Part of a small language model's weights.
Size: 8 layers, vocabulary 2048.
Architecture: RMSNorm before each block, rotary positions, biases on query, key and value.
Training: a variant of Muon for these matrices, 380M tokens, 11609 steps.
MLP neurons of a small language model. Each row is named by its layer, matrix (gate and up: input weights) and neuron, and shows model dimensions 128-255. Each number is 128 + 32 x the weight over its row's rms, rounded and kept within 0 to 255. Numbers have three digits each. A neuron's up and down rows have the sign that makes its largest values positive.
A block is one neuron, or neurons of one layer that tend to fire together. Before each block is what it responds to, as a language model described it from the Wikipedia text at the highest values.

Pre-year space token. The space just before a four-digit year, mostly after a month-day comma, "in", or a month name, as in "January 18, 1985" and "In 1940".
L5.gate5:195154203114206102167128110069137152150179155096105127174115111181088149091092126135172130135112126131128120177112160094126135171138101192085097139147149134127089100148148133074130140179155138152164060136035072161100142134132139127147111156152113170119108147168114088129123093122140167119119089112130128113156098145148180137092074130155151100096170125151125081129098115092154120169152
L5.up5:179119117113142098094110118156203168127138143142116130152096144194133164065149127082150165119118137108209093142043082140054096136082125189125135119064158102146128097143136141081116083154134063174107123136143085214099118166098069098143140174137120136124111115129104082147143110141149173183105074119112143067172108162136145123151141110175117122102121128130116110144085194151189122123142
L5.gate154:071158145106151139137180137104121130125181173097149144108170104143180150129116095087147112080117107165148084150149188079124159141082152116068114139038134146138091112149139151093103152104204135113144137157091066178097144176091106113108218096096115193149114147146120118111103109088114138151185135114083145134082113125089146139206155129148187139100129086108136092138124073135113175160103
L5.up154:044135065137127139122106117080149044157175157068180094119185086156130155103089161103135141076083174134113115128138157142143116162094146129112129123154101142127100144144139118088136146157136098183212128124102085145133156162101162149141149062112132146160103128163099108122187144092176120147139127070106182098135095201169143087145138139112136173102108138133166072106088192155141151176099

Word-continuation and possessive tokens. First digit after a thousands comma in table or census numbers (14,'0'71), possessive s after an apostrophe (band's), "his", and suffixes that finish a word (magnet-ic, feud-al).
L4.gate21:138138142154129214152137119125138158114139127125146171123136104116087185101101190159208143113097130149080062069156150088139125121139107144184079133116165148145130129123090126110116115117080111169142107137109084114079131141122104133137132161144161128111142123126122218095159166179159103139097144109127154101081132096100107092159144094171135130116120119112143115138138177185088000080202
L4.up21:072125150102147171103134116117122151152114130078124152144104090118119111156062169191182139078121142139098106109142150103137096102142119101220073102131121170117173128137055095079096110116102142153122096148131135134092154162133140127121091162119148147108145122133096181111141157146148108161132162097124143078066138138115113103123151119166108109115142143096147162150143194120046074072170
L4.gate44:096125142114156107130096154061074185133114091115146070123112122173172061147110138093082106082097099133094160126118145127147064138150090092164121096109130105123153139116087136163165147169122073126115123153115156134138199111172204148104171167115149148171060123162139133099109140135118134184167084146103097115128138154184131113083131085138189122131160173139114096152113166189109112147114
L4.up44:104128122135133096087127097113120098123146098165161084092118068125149185092099093125102174101138107089112116113184126112136144154091121182129120109041122097116121082162156087090115124117162126117163107194102147138108193082129196158107087131139159159104077150192125110127057106131103141135132188187044152169148100127172099151064062121114115178116175121116150114107106132133031118058105
L4.gate273:147151151144112181135123132109154127105138064157102137138104149149131114085158138120121105116131145107177127166167180099124086102101120178203141149136153125140097102107132152028173126145143092144137094148099160117130188111162147120150123082161093156150132162159124141106045140144048127176121142105112133169122163082127173081120082102105143101125147136163133142121178146140152163088145
L4.up273:100140147174083140158116088117153139110154082152098147163181130147077093093129173111138097145158110174103166120127204127136081187103124097108090104109162111149092081127125156116113167162221161109136116091101168152094188147137119150160066163123119088131108081198136116107165126128148147161145143133071120133147165126128109120160070108105129075124061148143115142109073107184123145055180
L4.gate341:101102169157143137073107124136141180134109115114060102131152133107126157087082139071134157131121042167156209117145138127160159148050103081083109141142105108134127103117118115093133192167203104169146126084065159148133156097189097149169163152128157171125084134173117162133132147114134123215125104097059090145159123148120144115151137124152155133080128140148107094118118142097115098076169
L4.up341:090069126157139102113222135092144136147158163131174089141130119130148146140098194062114078092160128182144159178091106118113154151164148181183077113127156164108134135153094123102121129068128145151114161096069121103162143071085173155098136143177150114156148146100146084097065121154120105110139114091115149081078142106156165104177115115139173089124136085116100170158137135168120161162188

Auxiliary verb after subject. Fires on has, had or have directly after a sentence's subject noun or pronoun, as in "Cohen has conducted", "he had hoped", "She has said".
L4.gate385:100104127176072155164123133118126123120102165060170086188109067119129097180098096103156159215106135180153166137080096144077151109100133145055101128134126132115118161166103115155147131135136125117132142119166049123162142091143158125160099071206158136099146130140138116112041160136130177116147152081111152148147103114076114118109190099125220102121155140157058120079115101134177074126104
L4.up385:111122100145110137171097156125123165106104121110124137106124135098134117138090059140163081138099093194134130082092129095151175096176156151205150131128124053173097150151123178099068109123096165171196135169117141104101105115133144150150130107110112099159113136097189117094147082134103111114115066122143149109174146185122141128188122183106170149067109175083173128102105132158177087072174
L4.gate480:063121142109136153118137157117141129154114109076139143172131151099157111115109151119137142120170106153191091141129112187137203124130154159105156176183129188125103131119108160122120162127082118150129093160152113126113140100071068097108110109155121154133043167183162122046112140164111098163166127127094208143137082121088146129133123155083115141085135119152104194063132095097099110148102
L4.up480:084174133102144160127160127076101132090112161166130144150075201171134059135114139096100137095155165115208143157092067135082200108161140116119107123174149184196118117101110174159171152123132098125136108140127107098147161125134067136149078118148132139145106145139171114144157162123157116159172140141160165118157145128107174107159132156139173162170092159148160124113165085129201134158174
L4.gate688:113164100115127183126143119157173138132131132139154093180171092102161111118119057159084118131109088196128181185141135077100176132196126067132212102100138136135153171107136169099137087124153129067102158158106132130145120180164057104121112096165147113205122120133080144171121196188092123161106154106112163139108141127096145146172114148144123102122152151081148119121133093155090149154138
L4.up688:098124135147134166148140135132135174129118150145129105138121157100158121101082155111086136194177097088133113201101116158117084118137128136197140134126123163129167151143165129147165152155126107102140102139102154142108091148134089092112076133139090086176110190117101159165055058183141073126162032093106114131117076148132126155159131149113206095092133097075118102167134125194161128143151
L4.gate689:138166099187155124112162151101159114165104101116147116127177115106095158135092059141194190141151131106122151201118105133179116135166099148165124114133111187198136187145062192176175132127168106146176097196165130152105125114120099112125103113189139155134162107191146116137119096134104179158127144171098113127123163137087159201132106107186123122085091120057114156182115156162129135106150
L4.up689:111159146155169155108088109087116151107169134069094197156092111131147127123111166106103115161188166189171165123146200142165152083103105153158067130147128134109106110101153067089157028116097122145145155157052117129080142112135087114127114127220131084120052087101148131102110182185163064115083141129194149128033159113113127145117115041187113084097138112125130126107154102130154093087143

Inside quoted titles. Word pieces and small function words in the middle of a quoted or named title, mostly song and album titles, e.g. Get in "I Couldn't Get Off", Won't, of in "Bureau of Land Management".
L5.gate372:116112170092142127159115162076106109123216125064163113184129143100137140163121131125160127157150144165151103085142101092096202158199118129102132155096087155142158098186064200092123145096069126132109120161139108161094131123129113142135111082112154169164183120128086184107158113173106092126071087111047159063109095122095115087173148157100161074105136163089124135117153126168149186177149
L5.up372:133086171150100146097115140105090094176144197114128100171112157115159123187091116111174119110134134102069054139129118130112118130098114064083141092132070118094113165129071168132105133090089178149119114144200159108153160106160126137087149102090104150170113104131116152120079102137099107113078098166094169081090127156092111129160199137113125162087081130125150143105196090182131188134155
L5.gate679:130127145126109114079165141143113099141122120149138155136096074129124122148076100154176124138207163166137112092138124127153102059089132140127174111085143154142205086121125138144096186115102133117113094174095122134188133173106085121087075140112109101116092123086162117120117155147083148140080165159132170098140107178145152072113151139152158073109160137114167110060140142147121134116137
L5.up679:114172165062156148157139139136184146129105133147100122160133094130153068149165122146154147159116119097075114114130124109144087102084082137114119132142149173149168113156064146151103119133152145093157085137157073090191125177112101184096188086130142130178121122171151119142110129180070172238170130131113137144114070125086205093136112070136149138090123105128172117124146105165064070148153

Date year and day slots. Space tokens in dates just before the year after "Month day," or "day Month" (April 5, 2020) or before the day (June 27), often in tables; also word starts like estab(lished).
L3.gate19:171127139169118101114149157146085186180152128094159130124140107127124125126169080131128135145164102130083145116092145114100169110161137138155120150137083137153124165098139155122139130152125148147085117100037139101201084083131142169110140132150049092127123168112107151171076143140167118160133146099111163154092084103102164171133168151126156119167114151059104139136103153134080073190144
L3.up19:147133150080123098145100175169085123157070131118186203084148112126152163105072097124145134124125169123111183120148121120149121136146140113189120117088125127119087105123138184073078142072127101105115103154109187106161105148046150126099153066162122165148112096152153136100112184150132064151101087171180095122130132186138136143141092118039166117156090118180138148071118159086112140149124
L3.gate126:162135140161201125067064094181119143123116123128108076152152100128111106172135131157127151130123098057100131136146141126098158127064145094139151138102142089105129062139103127120113134145217118164117134131106091171165166094128221122104152141164146059122103109153135123111162166130149169161206088121133122124107087067140179120180156174148106156136188121122132125181146093128102109152125
L3.up126:151156092153144108117081120106081124109182143126064109130156133155106168147133135117165120097097163164145125081128086128098125124139111137062113118170168113149145135100134106097107071112121109137143134114180062180050140129156138099173175144163119098146146150165133127140141183170095152147145143204107083095083070139171116098130149114114190105146105153158132145143135148137118145147181
L3.gate205:137071114133086153155106079134112156108155120110187194160171170136177174156085102175140057111145120164113145074046177156073090131144140111086157096119152152225101114121085113135128175194162116141100059098169130158161121151119131111107119186091129153125087172146142159152076113160150098166148148054110142111144190141121073133108112163145138083141160088159112140168086121157094111082114
L3.up205:153090132164118122153102097122142049113196175130175126115208113117102172134134160138090141132113153105133123142093141070097079155136115141141039084095126127162127088090132156146076156127141083126138131129140153173071103188100133122159171078095123157117100117136150116075116148107108144066174086134093120185136121146088167085123138113069141076084181115184114145129176088122116087123147
L3.gate214:161108101155150141148137155107134144097124154154166130105138136152086144111155161099135219108088091160114115100107123085115121131113138073122148115137116099101182083161102120138076120112119074069188059100185126149158155185146107158212162137101076160113063052171118110148088128164146130132182105111176155113114120155113116082177137107097167035085091176092169118076088115163138146134139
L3.up214:161052152132117117164092173097100088109176125124154068133141102117109147097180088102103183195121131138052126085077156072057169152160102122149118144096119171144077100103133120157054084172150111163182081118129170167113137177139161131101150110136096139092146153158149157109078112142112175164180069110153154072068164139124179089121148127134140142145122173139179144122175139200122111162107
L3.gate242:085140152171119077115128187104147153119102140163172137142161125127126093088123119121157221155094138126137160114188107131127086171118152072170138134132072040089106151072145142085171111173075149120146150103068124136132185073095108142143172080122101104104143055102185103140130142087152142127145074137118165078119081094172127132175112133132106102052116122140142129155125184111134118178156
L3.up242:109083103065163116162136146100129128161175153100110120127108143164136084089101141089147093141127125089131154111142153105148149141183099123122114141079124183167147120195089096134147133084137123177110150145063097173090140142162128154188091136112171127145156157154172140116091107089074060139142081127085136102158188112146085123100136140164124181162151068075142131151107083137158142177130
L3.gate424:111120119193111092101112136109109115113127177125145130065117159188099115154121103181076087124115140149164162137083155113154123184140151078117140114135102116117143104146185131058144115137109163121156138197097157156146138161137134128150080095108142105104123198099108167207144202142125104107102100139082176138082111090098070147063089142136143130128150163181157128121123130144150136089131
L3.up424:155133106090068151124063138085157113122173089109172126110164125094173133164148132078091125138080123106088161135105102136092070118188139127091173167120090076112153151148215089192118086120155122167134089180145095126112155087113077126142152070122150118103163131096154124116110151088114140099181139167108152126106120115114162147126141113196082172157184140078104124102124114126104120141121
L3.gate437:120195150208150088143173072135139135187122136161121112134191108137058124054130065069202159155133152134144094145131175135157126148158092106158146102104149120119112134139087131088135074142091136138168157149119104104129143157177074123186098173149117125141078078152153101114120152135131075141206129112079109138218145120117118133146161142093130184074033115087086116133163120086146150144091
L3.up437:151117111148135148114171139087130154107065155140158172067172162140189074131167163104137079071160088137104143091152158155086084116112174107154085116127096166078144114170167139141106123128116129199091150130091157180110144136111110142082123100179148133132100152161158143119136094141145119175102134083171113055117114104167180111161076147138108149140113116126130098176120061129152123195113
L3.gate494:128176173161095037102114128125140126108129118128194128130139065187147079098134081146114170205120118110075118150106116159149090078130083116116147145133166133080112138153120123113105122075094106088133078043048112130124149098187101143146078121135119084116163083155150168157119143166135129105149102181162156092111090103142120104107133117086106075155096141071130119129107091112167135158159
L3.up494:112094053165139100104120101152115111186093106097114143101085157135110135124126097133137165157178161187123116097185102088153102083181112132135124098059082161059110162153139138104109142119136121138103159110077129162186126149115096163192148133118191134172149129132143143114096116151079111107139104148095121123102087150160156179163109146114098089118165115166119182119106150122088173214150

Word-completing fragments. Word pieces that finish a split word, such as endings after an apostrophe ('s, 've, 't) or after un- (un-if-orm, un-able, un-an-imous).
L3.gate215:112101137159161137185128093105125123114090128115128138110077103125152205107118099174073116135116202175078110132148112125134142139092094098113130115138126153082193093141057091128050174109057114116083098106171143134070105170118106117118131160127139164102122092066152149052127157127165162131120143195069131102083129059114165122098137114160190105150100171159097177115194109124124092066066
L3.up215:105163169153113126092113122091153123110096132122122130152155090116213172142114140111088076113161150162104157091103136124135137110124120118105127095127125159146123070132089116154077090157128098110132094109159134122109120139164154133075112079084103139120095093069125171088139161174101103112174168167074167116086168071158154105178075117078113123125079127156096168104178169089099077104114
L3.gate265:101135148139112154158087151164100134144073175109125108129096115117173123113129111146127158166110130122137094095132098126148097125147110129203118142147171126196161176138133093153143129156095135120110152115098185167122086177164086126165100072165092138158121106123118129135127111166156137178103157152178158219060171125137116131186169105160109103108101192115191076085119139148103169147097
L3.up265:128106119096110124130130139159123111084094097062107120151182148104161160089093120126129123114084107154156167181156126150116097131127130146139154151122110154094106112080134135131110147164097143107146120157181097161052146077174103109115078136094083131106133105142115131035142132072051107112115103165174137092092131152110165169134073041148082131157129123101135133138135104152144114038083
L3.gate319:112135125099089142120155084131071163097173152130093097147124125125105121096172164099123106201161153103062138102089148057209125119104144150138123159098162151145182158119120140132143122140124089136086144125159119097146128100155093163128135064042112074121112150188163094152217148210149105099102185142123203200103124129119144160091138169153124174120151098104119081133180153101107137108108
L3.up319:084133159157130105109128081114082202085109145121096114178162120160151186164153133124127108131164154140034104137184144131189152145095175081074165127138144158140147153136139080138182055075133116174057090157130118138134147172111108121107094147091183074094110136125114135137137121111144163165121128071113176139103113167143187080130111200072143107107072108138117114095172155122093167169096
L3.gate346:113106130121207161143116093151143141198128124151185148098122086085121129147059141180080074142136148137101174127126100141181084143193084141146172141171131144159092103083059146127137125154107141111099105137149110063126183135130094101168144121127105111148054137115185174135074139126152087164089113094147157132158121128114106109227112140178161143118140135149078142086087111141110118163092
L3.up346:140090115083184080124179093167133117167101096166133123107109148096075142139091157214134088106120120150108137085089219109133158135165119130123135117131062114112144059067117167130126090143110151098146126111108173118116190189147096101152175130175093085168096167071163156126210079181137138161128114123186127101116114154102156112162076151108125144098114113117108132140111116159108140110106
L3.gate501:117161119101121185070180114159151092102142071159195076153156073141107157069152071131110070116079139071096077105184174097119117144094079129115156144150170086158154106117079115161136123135153106116116088139136055152092104181112144136102130207108170129138195136113146215087098110136054127135105159128144102121093169120140142148044118152130162116159087142132127160078126127154114131120186
L3.up501:116131171086143094074163124155151144090119134145103165148134109105153187072087107163091115107120105162120092150139092157081155115144179094078104130134104079146092111178130148124122179143125174132122073187127113121161143121165151134141099080114089139208138130139111115079115186165095149201156121112183134184120118150095199124161077057171145136151073105167158146087219102107114098136130
L3.gate519:124104184151155154105139187157153138144113192127091119077168140147140092135117108118151156101111139129135176151119154140086143175121132108133128100098143167131144143052099095108161141190131089131135092103156066127159095127111114146133114128148140184195085101115174106151171102126130182087150150072144135088073090170131078093143186079149179079109080115122137149180155157157089161111129
L3.up519:127067110132141072121133105128115097114080099046100143096112132157106150118069105126186138080107131123104181142188108133115139096157112173158169079106138154147127071100099120083143116123135161155186110071159157202035107147119072181156141131141131134134104072079198136154147119128139141118171075138161103176135146159099070129130195110119144176062116110143123129122124115174192121128126
L3.gate528:143109087165139076153132091141150170173134124134186097099138105165144157188101145131110122131138076176123142125158143112148087186137099110181132138098070157121159135072124161153121123195113165132077147089136105157115181146169116183103113118136118155164146087076088131087139162120113126132106107163112140144118157067131100153088114138129092146113107065133183091163122095183093142141104
L3.up528:117136116131178144146169157102152120144114163140148148216099143101164146096132104096118088123088120138088135128120193096131146140134124167118189098118100075077106182128102231130110116111138132162154148081088136096202149111159160142119195147143161140120117135192089158059076144093142175146111188139083115113125100093046101139195122123123169150158109148159181088076118138132150093085121
L3.gate580:095099105157062164135114126107091131089119100142158117071078111104198165083109080096126092188129138136126193158155160131157133111120202136098175129101063123133099127100073102129133078239152169064104110070163119092117160182147111102139115125161056147130077084097158140118053140124152102156147071131149138123137104083154201151123171101127078142133095110127134063131103155141186159114135
L3.up580:166102132130124136133146101130130118074153158160154175164178079143204127121173155112165084170104130053161094111108149134158158141157135094115192096175128183147123138103152028156151138134122193112092114106123101096103148138187081108097125142196120110146151097079106150175110134157170118127077173144096094145084127148121156098218117117158173086178118167100116138079160157164136103097117

Word-final suffix pieces. Final word pieces that complete a multi-token word, such as -ing, -al, -ment, and strongest on "se" completing sentence-opening "These" (The|se).
L3.gate45:101164139145093117114138132073142140139149155069107119079190146130150151096182195080091146139105150147129157129115142083146146206121089141161103113119082174117193101203085099134120188055118115130146111132102113148192152134157112129129140146078098126113102194131097182091118103130135083147136106176110176134127151156112064127150134153074182164174121159077156140157121122165202115135149
L3.up45:112085117147092107174110077110092094172156144114119108134148129149087124138097093117092096134089120181153118137066172146064088111150118119073119118159101189153068158134140108072121130015112161081171150166098133123109115092148120095117167050101116143133135134110083181102109157118141197141072114113148121166116171133164077136236173166106126156166126143104146180081170165140101172072132
L3.gate261:157116177140165128042094063142093102138169179125141114201088140143157154138055177071134140138116122147101115113079159153169095175096123089182123113148135083107126088148128135142198163090116174110153137152117086099105118131117118129083080139170171143138154117061139165122147144153152142179102159172086089090121177099140116134186147115146132182155072188116120140094170173127117124140165
L3.up261:161107120084129191110118143131105144143142168097143140217157131147183169134145167107151102092131148112203151100110130109178146116140121062062149106164111090139108106098139149126110153116086115155123233096140141097134081094105186113130094135131160186191137112141137185164110141090091171101062121157077118099112141161086095160126170141118148188136104142160130123134179146107138147080184
L3.gate274:130054142130143141091053147132140066162162146182181139154112112135109123097117147080100156132124064147094146105214102129178096106123123199102075118159133085148102166148171078118072167087097078181108160100091084103098151086172128080098147081112121139174127193125100103120113090086144073094148158107190175125142153153115151115111142171143140124144054136124087211108125176175123158143144
L3.up274:097125110113125142113095115115126102145165149157108138109101067113081107116104151089137153151128139143126139079149126159139138057186107184078085081083144123176171063110175136132129171119106108132102130138124082125134139144106117143122116110156109137122072192139127120104108194070128161147191113156184082092135115135150093097139125090149107098128109122127118126151186160084142126093127
L3.gate387:118123130098079147110143134107121181130161173198068150153079098146152108113131096137151097121153172200183111158203193102151066149154123110087131082128135134123151139123170135088177169148123127154175154127131113118126119128135130170125149110103155144067084154122096166120157145104142147113085104140106130111168131072112123165129142103173122151119124148143032128105076164191119109090154
L3.up387:102140093136077126101087116115097129177144130151104117138103120117129191169123113156136156112121145179174155109143128114196091175106114079147154073127093149123164133080133117167133151067183149100169114188104106114108156101154096164110115109114160106150113133120096031072127105190125142138176122155050204140135199137137110170132148126180127128090125153181109116080099176155100141142146
L3.gate396:113156156066093167067071124121140120127073060128164135186124105093099136105151211166136160088121072148148152117128124134103179163152153085121120070120085160140117129117152177124172179195123113136146141100098108122153149134180176130103128097114140198125105160130081144137124155069109124061158143146146060130126179062181091157115119117073140114135103130085085176145095127149123130156120
L3.up396:159101132140120158162134099113147178167119091124154067097127189147142128091141151098129126103147114147074099137133129144138121100117169163144084094126134151139163142134114122129136122145110134198079120147110168153152174097118206152124110175139108118094080132144071145191086157180044170121102131204110179124097108127087126142128094103014136097169137112133136107081103123116165124127190
L3.gate566:115076110097193108098064140118127085094164105112136120119162092122150108047115090136152080121124101123128115058177161128187065156134172172161061092182162119140188089089142133129138110079072110139128102143066126170123146137161158131094125090114141148073099117159109108177163092130175185135188126140071127130117166142118144077107102109101134165129102130161144152093186131136120114106112
L3.up566:115124070117102123157104110078091144134140176069132175136157088144091125105175135109083005112096077168170126163121146100147125118113127128164141093106120150092113080072104119168123125113169192158110173124142075113141103118170112181095120099072149128138047151136108128173115121167122122127107133068113189095149187137153134129134126161125125103142107110152130165129128080175138109088097
L3.gate571:130164180098193128153127163118182121121145127093106150071062116164112176166171165102082157100107129139150109164120076101181081196111158100184140151160151094101092115142128117148121137132137083118164157152096151119174134094136125060057130075103136161085126166091108098078124167156159096115166158116081122129112151129128056169135141143124142161199087131134113112118134095085104141111124
L3.up571:133133091157196112132105070103183083159168132172114117136129140167137150173103094125136077148038121128136130140087143071199087143178127142100124129184128105080101102129147139128208094077154129120182157171112118103182141184140188111130039128099052088090132138129178126129115147163101073126101127147126094120167105165137083184139145132105130141088162122119085150125122097066192103103110
L3.gate581:131085125122117135097150110161128177107136012121121128182106129154153153184092105182142148104114159102100102124160151102121118200120119103114143103116136108182150133091167167076148133109091099140134081173119126093127160105120124137059109125142150058123105160139089125149105101104097163066107078111170148175129148155131119127175147127124119126144105069148119114139182188126108147112099
L3.up581:126065164145042101118164174133087112160163127140126119163126115156107090106121109153068111190167126189132165145143126160148113089094119124203128120136101180124111115167116064139167149146133098201117088119146153164133092082141126153151107068160131164113158124140110151073176149168148070169119105064062117137092160178122154135156142142116155143144196142134148139155093164126103147163156

Section and document boundaries. Paragraph-break tokens after a finished sentence, list or table row, usually before a == heading or new article; also the space before a year after "Month day,".
L4.gate131:051091079058063107186137108142078188152173108123113058161125130194126165088113115121168146120131141089162137210094159154089120127147110185146123206128065132117188140178145208137188149177090154088197119120085115153115182108054105114102153131133206109149122131149151115128098115143161128142128095111100118079144083132123091175064148151107100119163116101097084090167170130092152165179149
L4.up131:022153097095129095189114105098144085139123163144133135197109177204153123077175114141137128181119207101148137144104130125125151135142171080115150165096029109122088111107121129093108131121101116119102140081077075119144173159118073160110127102067107145215146089102113148084127131115126131159111116139101124120124128134079150134185093118130111156112096076133114120125128155095120136124145
L4.gate431:141183080111076171115131167155082109108076159143149113074149093162122125146141117129117158129133116160116138208094082099104126128112123109105107186127154071152127166118159191165170125175123156150126125126086160092126131069166063079112121146169197096167149126062052166162122140116201132137159065124137067096075128109170106175094083100155105117084118146142146093146135166096149143181127
L4.up431:087111151144131138184103151098103115126150166234082159092124119163117131162108099104179046205118183135131095106062138139132136166147117163129149178109147127130128124181156207116150137086158150098129154165106140182138076119117137123090157096153088170089102169090162195085086087176194133127132166093132150160118083116150107120122175128161148126169167122140112121101139151210113079090116
L4.gate624:090149101131120080113107070069106134090168145135049160088167086136094165079171096090168147103150129093104121086162110136117147122076166117211087167162090124072109118149138109132109124138171102229066146122135117088106099102143128117134096095164081150208119101110107145143049103141091148106150089134139097143106119094147171137102150206129115166179113131184165127139172145173132137102109
L4.up624:071186122124113128142156107132105126148175095111097177160180073097107194075125068120130116177179189097135143079135111139124136152089104092179099144116111132077112085153152121154164120144168090199155167123115143093125107111074146103122125101148162127113112093106113147125060133112108098095141106121116107150110088132172154140091174131178063129169110122124170160134124117145187098081149
L4.gate641:120118194094118144079136138106124088108145182179137161129121081124098136067100109147162161091076176111130096105159138137112106149135130094105134204099111173148055061111136107154131181141102096162124201084158060126103157127043136161094165097115147066053172141125122152148103137134138145103084108127132118149111108138132104116145156139173140108090068075134130087121054158153130099134089
L4.up641:097102176071108102139081190133119142121142143138090088090122128142128125115059145164103171067118189133103130148118116177122123098134161141142172113105066173137084137057136130144113089083124131118139109082091154145090224138104117154145106114125118148124128083064105100162121184167155100155113114200105120048147074101161131191140112130112106135077144089184103089133142160084192103146123

Noun-completing word pieces. Final pieces that complete a split noun, mostly in expository text, such as tr-ade, iss-ues, prot-ection, mainten-ance, often followed by of.
L5.gate26:086172141110142157056108113122149083140142130109101145148134125155158130130135120111159164133133158068115120114117105111159081143129110177094069109117150173087166047120142091165140146137121145181064128064209139165074182139147109116094113117157124138096134106168163147063178128129165093134114136144174124139121154097154156166158117146126128176166092199107115140169129125124095069087095
L5.up26:088120100059115124097104110129138092097192063150171150163168142161084120078139135163135083133143117197122102071163160193145137113100150114121109147106141102144128129186215106176132156118047117079123117153127117155101038091122126120135148106105110124110108157162138075124114146150101132105134109103117118118098136148108137118119135100157082190118171107118042121166113182143095111125137
L5.gate502:107163128110189124093130129112160167200136109136085134122153082079156206060064150086145099120174157137106137116162195121128128156119128146149128120148151162098154191146160101142143154087100156126168127101058077124088143089091072152128142114133115140152167122070113121129043128178130129123084044162128165117108156136074100139159127114129148131171107188116120116089104125149135126137145
L5.up502:129086193133094081114146088124135156167100121163117133094145161145172161102127135127168082136124172146122144093132174114219118175080134151084099126124137117114169119117208092075178148134125142136174145035075137152173175075134139145171158110124110128147177155065147115078106092179124133100078129115125121143141185157108113150166107120154106170120129120080196137150131099155098120127155